MLP neurons of a small language model. Each row is named by its layer, matrix (up: input weights) and neuron, and shows model dimensions 64-191. Each number is 500 + 50 x the weight over its row's rms, rounded and kept within 0 to 999. Numbers have three digits each.
After each neuron's rows, "fires in" lists the words (lower case) most often at its 100 highest values on Wikipedia text that the model never trained on. A number after a token or word is its count.

L18.up23:542510489546552556511509459525552495441453556419516564611568577424441455478545469480496471540458485500510511453442551459566468488543556509541493497450416545566437447571430528498495419490508542468503522523503514453576395401491585517549527483451502500572448485537544478507504383501432534461493642576510535486520496498456347525557562515516502538538538536541437478466476437484533484486537
fires in: "has" 17, "contains" 12, "are" 11, "included" 7, "includes" 7, "have" 6

L9.up665:561516462487519544555449659467498414524461469460492491539551587523539514511464536559599459528484429525432417507487571510491469455543481477579513531512503494541534508473507522518491545412527416493507451520527513510550514436505496596533445512459459484573451576526406520476419522444399615575549521580399468528503514516566541501507593557500437501600401510570556604410484496474500451424488
fires in: "of" 28, "to" 27, "given" 12, "following" 7, "for" 4

L6.up272:609530450507430535514487590489464402518473471514549568511528545463475485470519511377608481464490459513455543505415537567485549590499453449533430513444501552545545491589531551486530515478564492499492560527434501499474459416494518587468475546463559551493459498515562506484492417568512539424472496575482482581573471529489442428603454477518517496492483535520495475500512494498519428424547
fires in: "included" 22, "including" 13, "include" 12, "includes" 8, "like" 6, "historical" 4

L2.up430:559551417448503506443535450517478486525469508481555550599550532536466520500501514494588333528523401471459563503433559507486481558547440428595550468435422562445410450550430524493497461484499450471527538529550528446450481493507538559510562510473544507435402510515452502490541511534496593478405539492549558488584509449567445532462523419493577501468548540537475475471431527561590467522466
fires in: "are" 49, "included" 16, "see" 8, "star" 6, "include" 5, "includes" 4

L14.up566:473452414512567449468497508484483437553540510456499472481407547559468460613456473493480424573446474564500487535380398602538468524534524409524496492535445440524393521539543518505519486524399496439435564534379534565423513566511408546581481416502504531481472517402499503436459517416474561496456502580478413553519560520579544468505502560486553456467491486576493481492429416545548469415532
fires in: "returned" 13, "moved" 12, "from" 11, "graduated" 6, "left" 6, "went" 6

L15.up703:560498466489493523489473515475494543520436546525564544510466481503558528425424469503472443488532499462584431607391509568511485595487501526514427566422519439434445424545359536433417488478460530521412455542507573507426408418508621552617513434480584542532544501500493472480462558504505508440524548515424431517522508456471537523501547479481432539444448379535520460479507481595484445487453
fires in: "on" 35, "time" 7, "unknown" 4, "it" 4, "the" 4

L2.up319:575575517430537557509471547465620500462443548534500607498496493473499417488425408495514475466454402523504584518497553481493439518506486520618471411448539480448538549558436463431548539439444439495517542520394549486497500479524464540543484590507616523423489393486650471513418535474494535459524517495436446541499585620469577494563442477497468444431503572528399496472497472513463472546491
fires in: "a" 84, "an" 7

L10.up512:490489474526373407500523554429533500542509529538484464521538517512506505473419531529513447489535465504523476475371459499485395587412535579472506502476421511480554518482463523501493446547523410512477504514530518509584430398515572533474514416437491443557442566475464456469439413523587544464463509511545514494507446493581453397427511467384497484585427458420538472592534550469567511502395
fires in: "the" 75, "there" 6, "they" 4, "then" 4

L14.up739:527445371488514595504469551480560427454503530461483470604502442543451422423563466487583529457413490606500504562447580489543483559456461436571541479460536505494494527484484509419490443485436456495482552439428547405497515515479497588554499498494561534401452487442534487480479488544483577519522545509461476541561507545514483564571446547534521450529532518569495480469577424495557361481486
fires in: "many" 15, "other" 14, "various" 11, "several" 11, "both" 10

L10.up445:537451490472572581600495557493449488512446515515551525513611525400512398540482490490563472544499489549477550473462586551501505514536537449535542449511433485476543483482485552439400465603450469504395494608461549440417497465523530531475489472487476466457494518433459554455480499490376526424457520523488445491525552502523502487483559414424501409503490528495486589554462481563560456406574
fires in: "a" 24, "as" 11, "according" 10, "at" 6, "all" 6, "al" 5

L3.up616:514460466530459543486436490518537479516493545476474516565500534462482534427419518508608413495466491537490385472446571512428381461557473426522403479486513505538554518447456499393521444500450423585443589549451567453526502494549508520538521557495514486557515462576389526479383621596390497472479498471417441501465499677524497448456514436522422433466491572545528543519507445563524507551538
fires in: "a" 21, "formats" 11, "lewis" 9, "dowie" 7, "forbes" 4, "with" 4

L14.up649:626499485572479589467484561498548405547496543474505495438514440515512426492498425423462468430453518561524556602523524549490496498532554508561538485450577531462465485460430489435430547399422475488498579420474540431521470461528529516606454544530597576448527430454579463481391568476428580455552513410489493559533539521518488537552447542505507518555483523589431516401491476503447377525489
fires in: "one" 16, "two" 13, "each" 9, "no" 7, "several" 6, "many" 6

L14.up471:505482514405522594478537598425485431544434439422507498483583465538566516489448475497492439529489457459586486495465414601424462536531452473453551448526510449509499540547490484420460559577461434528499506495458545443482531525537596512476556464430513611565462488509475460472513472485479521570478512454474467570565512521549439519520448491528515466441551552475482571512608453494594482462480
fires in: "when" 15, "while" 13, "born" 12, "after" 9, "early" 8

L10.up122:566465522526522615431542527465506527335510578432521444476472554533528515581479503494587546513531386516513524543477471615499449493419546532571508497455411445578515508485546529489446452502472457542475527532481544424525491481493508553501577399475531484448433476450551465461448486470573463410470516511463447604536545552596550469435493478450523508488516538579487444593496452562517403401486
fires in: "the" 96

L10.up90:534451438449442481484544500525503530453341507520520501522520534583499361473490503505450449520473466519436489576483507486536485506453512503586500486562459469579545499505482540455514449410415504508375528510463523403447503558511556509528541420469498581493477497497498494500542470456499549543476480506473491533570500470460501477504560483453579506500608522422519437498450498568614406528506
fires in: "is" 64, "was" 14, "are" 12, "has" 4

L9.up146:604477509434534447535473531590455445474325448477507551518512537558568488496406470452546509548551554569511477586557597533491506422521597516581499506543469507593406453506585497447516513507510486435441485633410566456573481517515611538563507419462444608529400436475510456439456490457479432504514544419460398514483517537497495440483519558508424524447465451514446538403501434515581497435457
fires in: "of" 37, "from" 6, "that" 5, "created" 5

L9.up204:544448470563417465586541549440518408543473579387488527510543502501525457516477434496513357515463436528594455569491417500432466409493458546534558425527524400505521498529505498475483523489426425633504513472436527491602502408517513559447564548546477544550506466379488510549469494530400477576508535525471529499553484581520444455513545493514494522511423555580461520492495478542488465568492
fires in: "of" 25, "upper" 7, "lower" 5, "higher" 5, "middle" 5, "to" 4

L15.up394:641505450532529464592555526458428486490392474511455529535501473517436459533509531496548450638515506487486435433481543463544493562488633503563395476583457488506527496501525532515469493425560428513514470473445538488506394429504533532520540520448618561528403570494465520523509573552530506548464530472515516550578495663538477449500589489489480505475529495540518527413477560530533429392467
fires in: "for" 33, "to" 20, "by" 10, "as" 6, "of" 5, "with" 5

L19.up526:514479449502517543527494503464510510495478497559604529492576481424503494523473479556478544531532440413503501614559484561632494512430581557571577454459538463506468511595459530502458609541407401493513526499441528351512444464512448592533535480501541516471520444413520488550501479399546503364578604520511528584499546475475484453504510484500512478533590504564492449478561389490450457437461
fires in: "about" 16, "within" 12, "than" 8, "of" 6, "only" 5, "surface" 5

L10.up127:548448391429585508538510513437480460465517513484576448567554551467534403553478444490501458480551541552510535500449506475516457499506560516549499430502473533459437492548400453531475414438413475503458518480472508450527507480517538591503493410580479485481543436452471380466476458520456551528475502527476497585493407418501469432471568482409606448502489440495495389498432490581528429503437
fires in: "s" 64, "its" 24, "his" 6, "whose" 5

L3.up614:607612603530549585494469570574499489520533527417492449441541475523486428540485507523463502547495493490495504485583536556457439491455453429554409413498391466529460420523469466449488502543474463589495458468473543570527495408524469482561457455460543442534494490543561533501464429440467445492522545482474416526474548487430438512539506529504479463509491492480469544517605450573500524466558
fires in: "a" 32, "an" 18, "average" 5, "stage" 4

L22.up430:628564488575454516450548579522517560439525470392549484496498459575512502501476460520428560531547481494437535527524508574489536499421527534503466479503535479455395393539379483461428433432499485514472449462528559504469461440484551627492535539432480617517435531574398451499372568484521510442531474448451479562498552563479509505467608471459534526536385513583510548438485494525494365541502
fires in: "on" 57, "one" 9

L9.up369:543488427478509454516476534493447437467417507471527573487519515539493542495486536536428430443510505532507492467439499489379442617527506470429454496508558485535504475552447533527573536549510465556498485502445515529513501536506650511511580463538449642512561459460398471495421579480407453490530509527466409538595514602498490511531434539558576473507514550589456462490410459505604443478522
fires in: "to" 60, "of" 7, "and" 6, "from" 4, "reached" 4

L9.up26:503482465530478519478506460535480477467409477518458497516431607499591574574470435536529437509532525566507518511551558505471502501451582467483508476543456514577462416522583460517488503553404458453433549615461537490560484489505526555511530436486557550396518510460550496447419402448495455495554514522526429630623520558535425394577489503409551531556452495542556434580461420519500561447488
fires in: "from" 56, "of" 11

L16.up335:478452433538482614513471619486506477468426563543638516519564539422472486587476441523537452546498508483504532576527453569487460512485510429550513408530481447523556496551436520479437547406421464484413476487529513496555499446504527592493650404569529476440451502409618546514516458494550450474527500481501519509531445567469489501574500512529542508520535494524391552501567361553551422421485
fires in: "about" 17, "to" 14, "within" 9, "approximately" 7, "than" 7, "only" 6

L19.up239:530537472569420527593472575537427472627459469497541502426531524517542366461441485623474467543440439496536502619578544399484509530572469458517526496528496422477477459495510513522400487500488479535415576523480506514411449364561528516564458495382521433428502392453512478441432494466538486548540539509466498493543478477451519477512484508541418417506551482607437449413538480456476487488477
fires in: "an" 81, "any" 7

L2.up683:525507574381469492587435535537505425535502550479493598528538429462513483520448450477538495451416532532430498495420504661513456459478559487563477484425586440486552466509480461493514536499504485500537499470582558423512503458527530601503455462422542533567487476514565492414489571463544505453415513444553468460450568516469472621584529448434446510470486545451442534463552435558584480430410
fires in: "a" 55, "an" 16, "the" 12

L2.up719:531502462436501596520440497604553367571464555417475578561518508464559489496462487451549459550504447496543546403482534640545407555516486481545481489485526517439530463475536531474403562534514448515475519562478565409531578365545568525543435563492452551546458477534441488406487559454522517491520584421514441488468551589511502552472561499497482471436478542467582523465552486519466505439391
fires in: "the" 63, "a" 9, "first" 8

L6.up341:597510494436539564527504548477458483462410488423431509552472589477487422562418478553488517538544390443547565617499460486410445552536498506524388449545458557511497476488562431488477458505445470471453469513470535474581512441560471480536416436492444567497412446514585502610492432430457511441516512556464463502447515482466598506505423542533538497542456450516461478567485535566575480526568
fires in: "they" 57, "once" 6, "cycling" 4

L10.up729:574513453488476465544527447483501459452497452433441498540541495626480481581527515447459501454505415535489519612529465524465451594462507529504326484492504552507564507468640517479487483466460494581449569476534520514487483467549447510489508389554535590599463487457530488476478426471519480536450553553484457507545505464538527522550550505442563568521444405473566532553471471589507524479568
fires in: "they" 56, "band" 10, "group" 6

L15.up230:465485523429513549496568533383560535385526446535466593398529515519582481535374420481500422604558473520569513540466508542460488574460541471482523482547530555600526561568471558415418482427410526524517534440542515436534549551535509493438560522398563589490407590506499451485509522524512481521516575509466463501492481495560515487515464481511538441495502511582383502575510530519571455469484
fires in: "when" 50, "if" 14, "while" 13, "although" 5

L15.up501:593490383579555507453578663524498546416470502513525542528538557518560468535449534491433532451523394480529423632510572581440411583513543473553416452547519491553524537583445545498520463539510496464450514516547548442490529428512507523462591522543568589539518641412503449474493537550522465506452523485487469475535571430431507516533491495470512483593497356489533549468486465537532438488522
fires in: "was" 29, "is" 15, "illinois" 7, "to" 5, "always" 4

L2.up28:577510569527472526592540565490525457544476496510532540444432543504556500498541495497458485486494479509435626535564563469458479513434577591584494450470504459492586522503505410531445543464481478562519516400404526519448507409547548483544483524463499478577507468473589529493509511447576470502586519486538479522521417554416427416519499482496476507408553474507452499518542484559457437493520
fires in: "a" 54, "an" 23

L9.up445:542581446532464518565472393528485481474487512424515474467543611499512498526500435478650550455440493473438488522441549551476517499503552434508515457516497476497472455467525479446485506484458424499465611550402521460541487443522466524524525560459493465523437534492475518560416525489449479400532468553472506597590532645443503452533549475511514530457440592515444540569528463511564420437429
fires in: "of" 67, "social" 9, "society" 6

L3.up42:561521519513494542506517510527546424499515518487454386518478577480444372508412469462538520525417463488518530513465577548418473458562506420517516494461487512532491493533430453439474478467525396425505553527481518500551489491515535572520520531532536518434513449465437523426459554522426583541560616463461489544495455561520521509491544564616541516536417559501528515494460533566548383450493
fires in: "many" 21, "two" 20, "several" 11, "three" 10, "five" 8, "four" 8

L15.up604:456566435539465466591457517486468436470516568429474537503510533525530493577535553432555428522546465494470554423458489480542312555514561503526455527472472454532472411533460581559548504543536478546464467513582511491574576455510473506483534520456569472554476551461480417522456580402565530502401494503447416514576554503413579473544504490482503475526454415541416502603535528596583522435482
fires in: "the" 47, "as" 22, "they" 19, "there" 6

L10.up547:545497468510454483493547471467486528561499442439463501554511567594476425577424477478470421517517443473431535494499516513411512497513533501536411411568486547516495533521478519538436508396459517526413531515471514473534411437550417544460540483475574569478421552467485530462536437419451503461455498512512380511537550493483486377487493545394531518555485490505513548529533485507569549498516
fires in: "they" 60, "these" 24, "then" 5

L18.up197:610530443524486474586467465425608529481422577417539519552555547506537465607445534512456481482574506556499541530460458492485431558592535548478502518480413486546548469478506574544492472532494482487512434551551529467445440383501577470518544486547444483581453479496509458455372527485546510462430490543428533506447451429552514398473566501467479499511483445452481518611498421599513419453461
fires in: "the" 64, "they" 13, "s" 5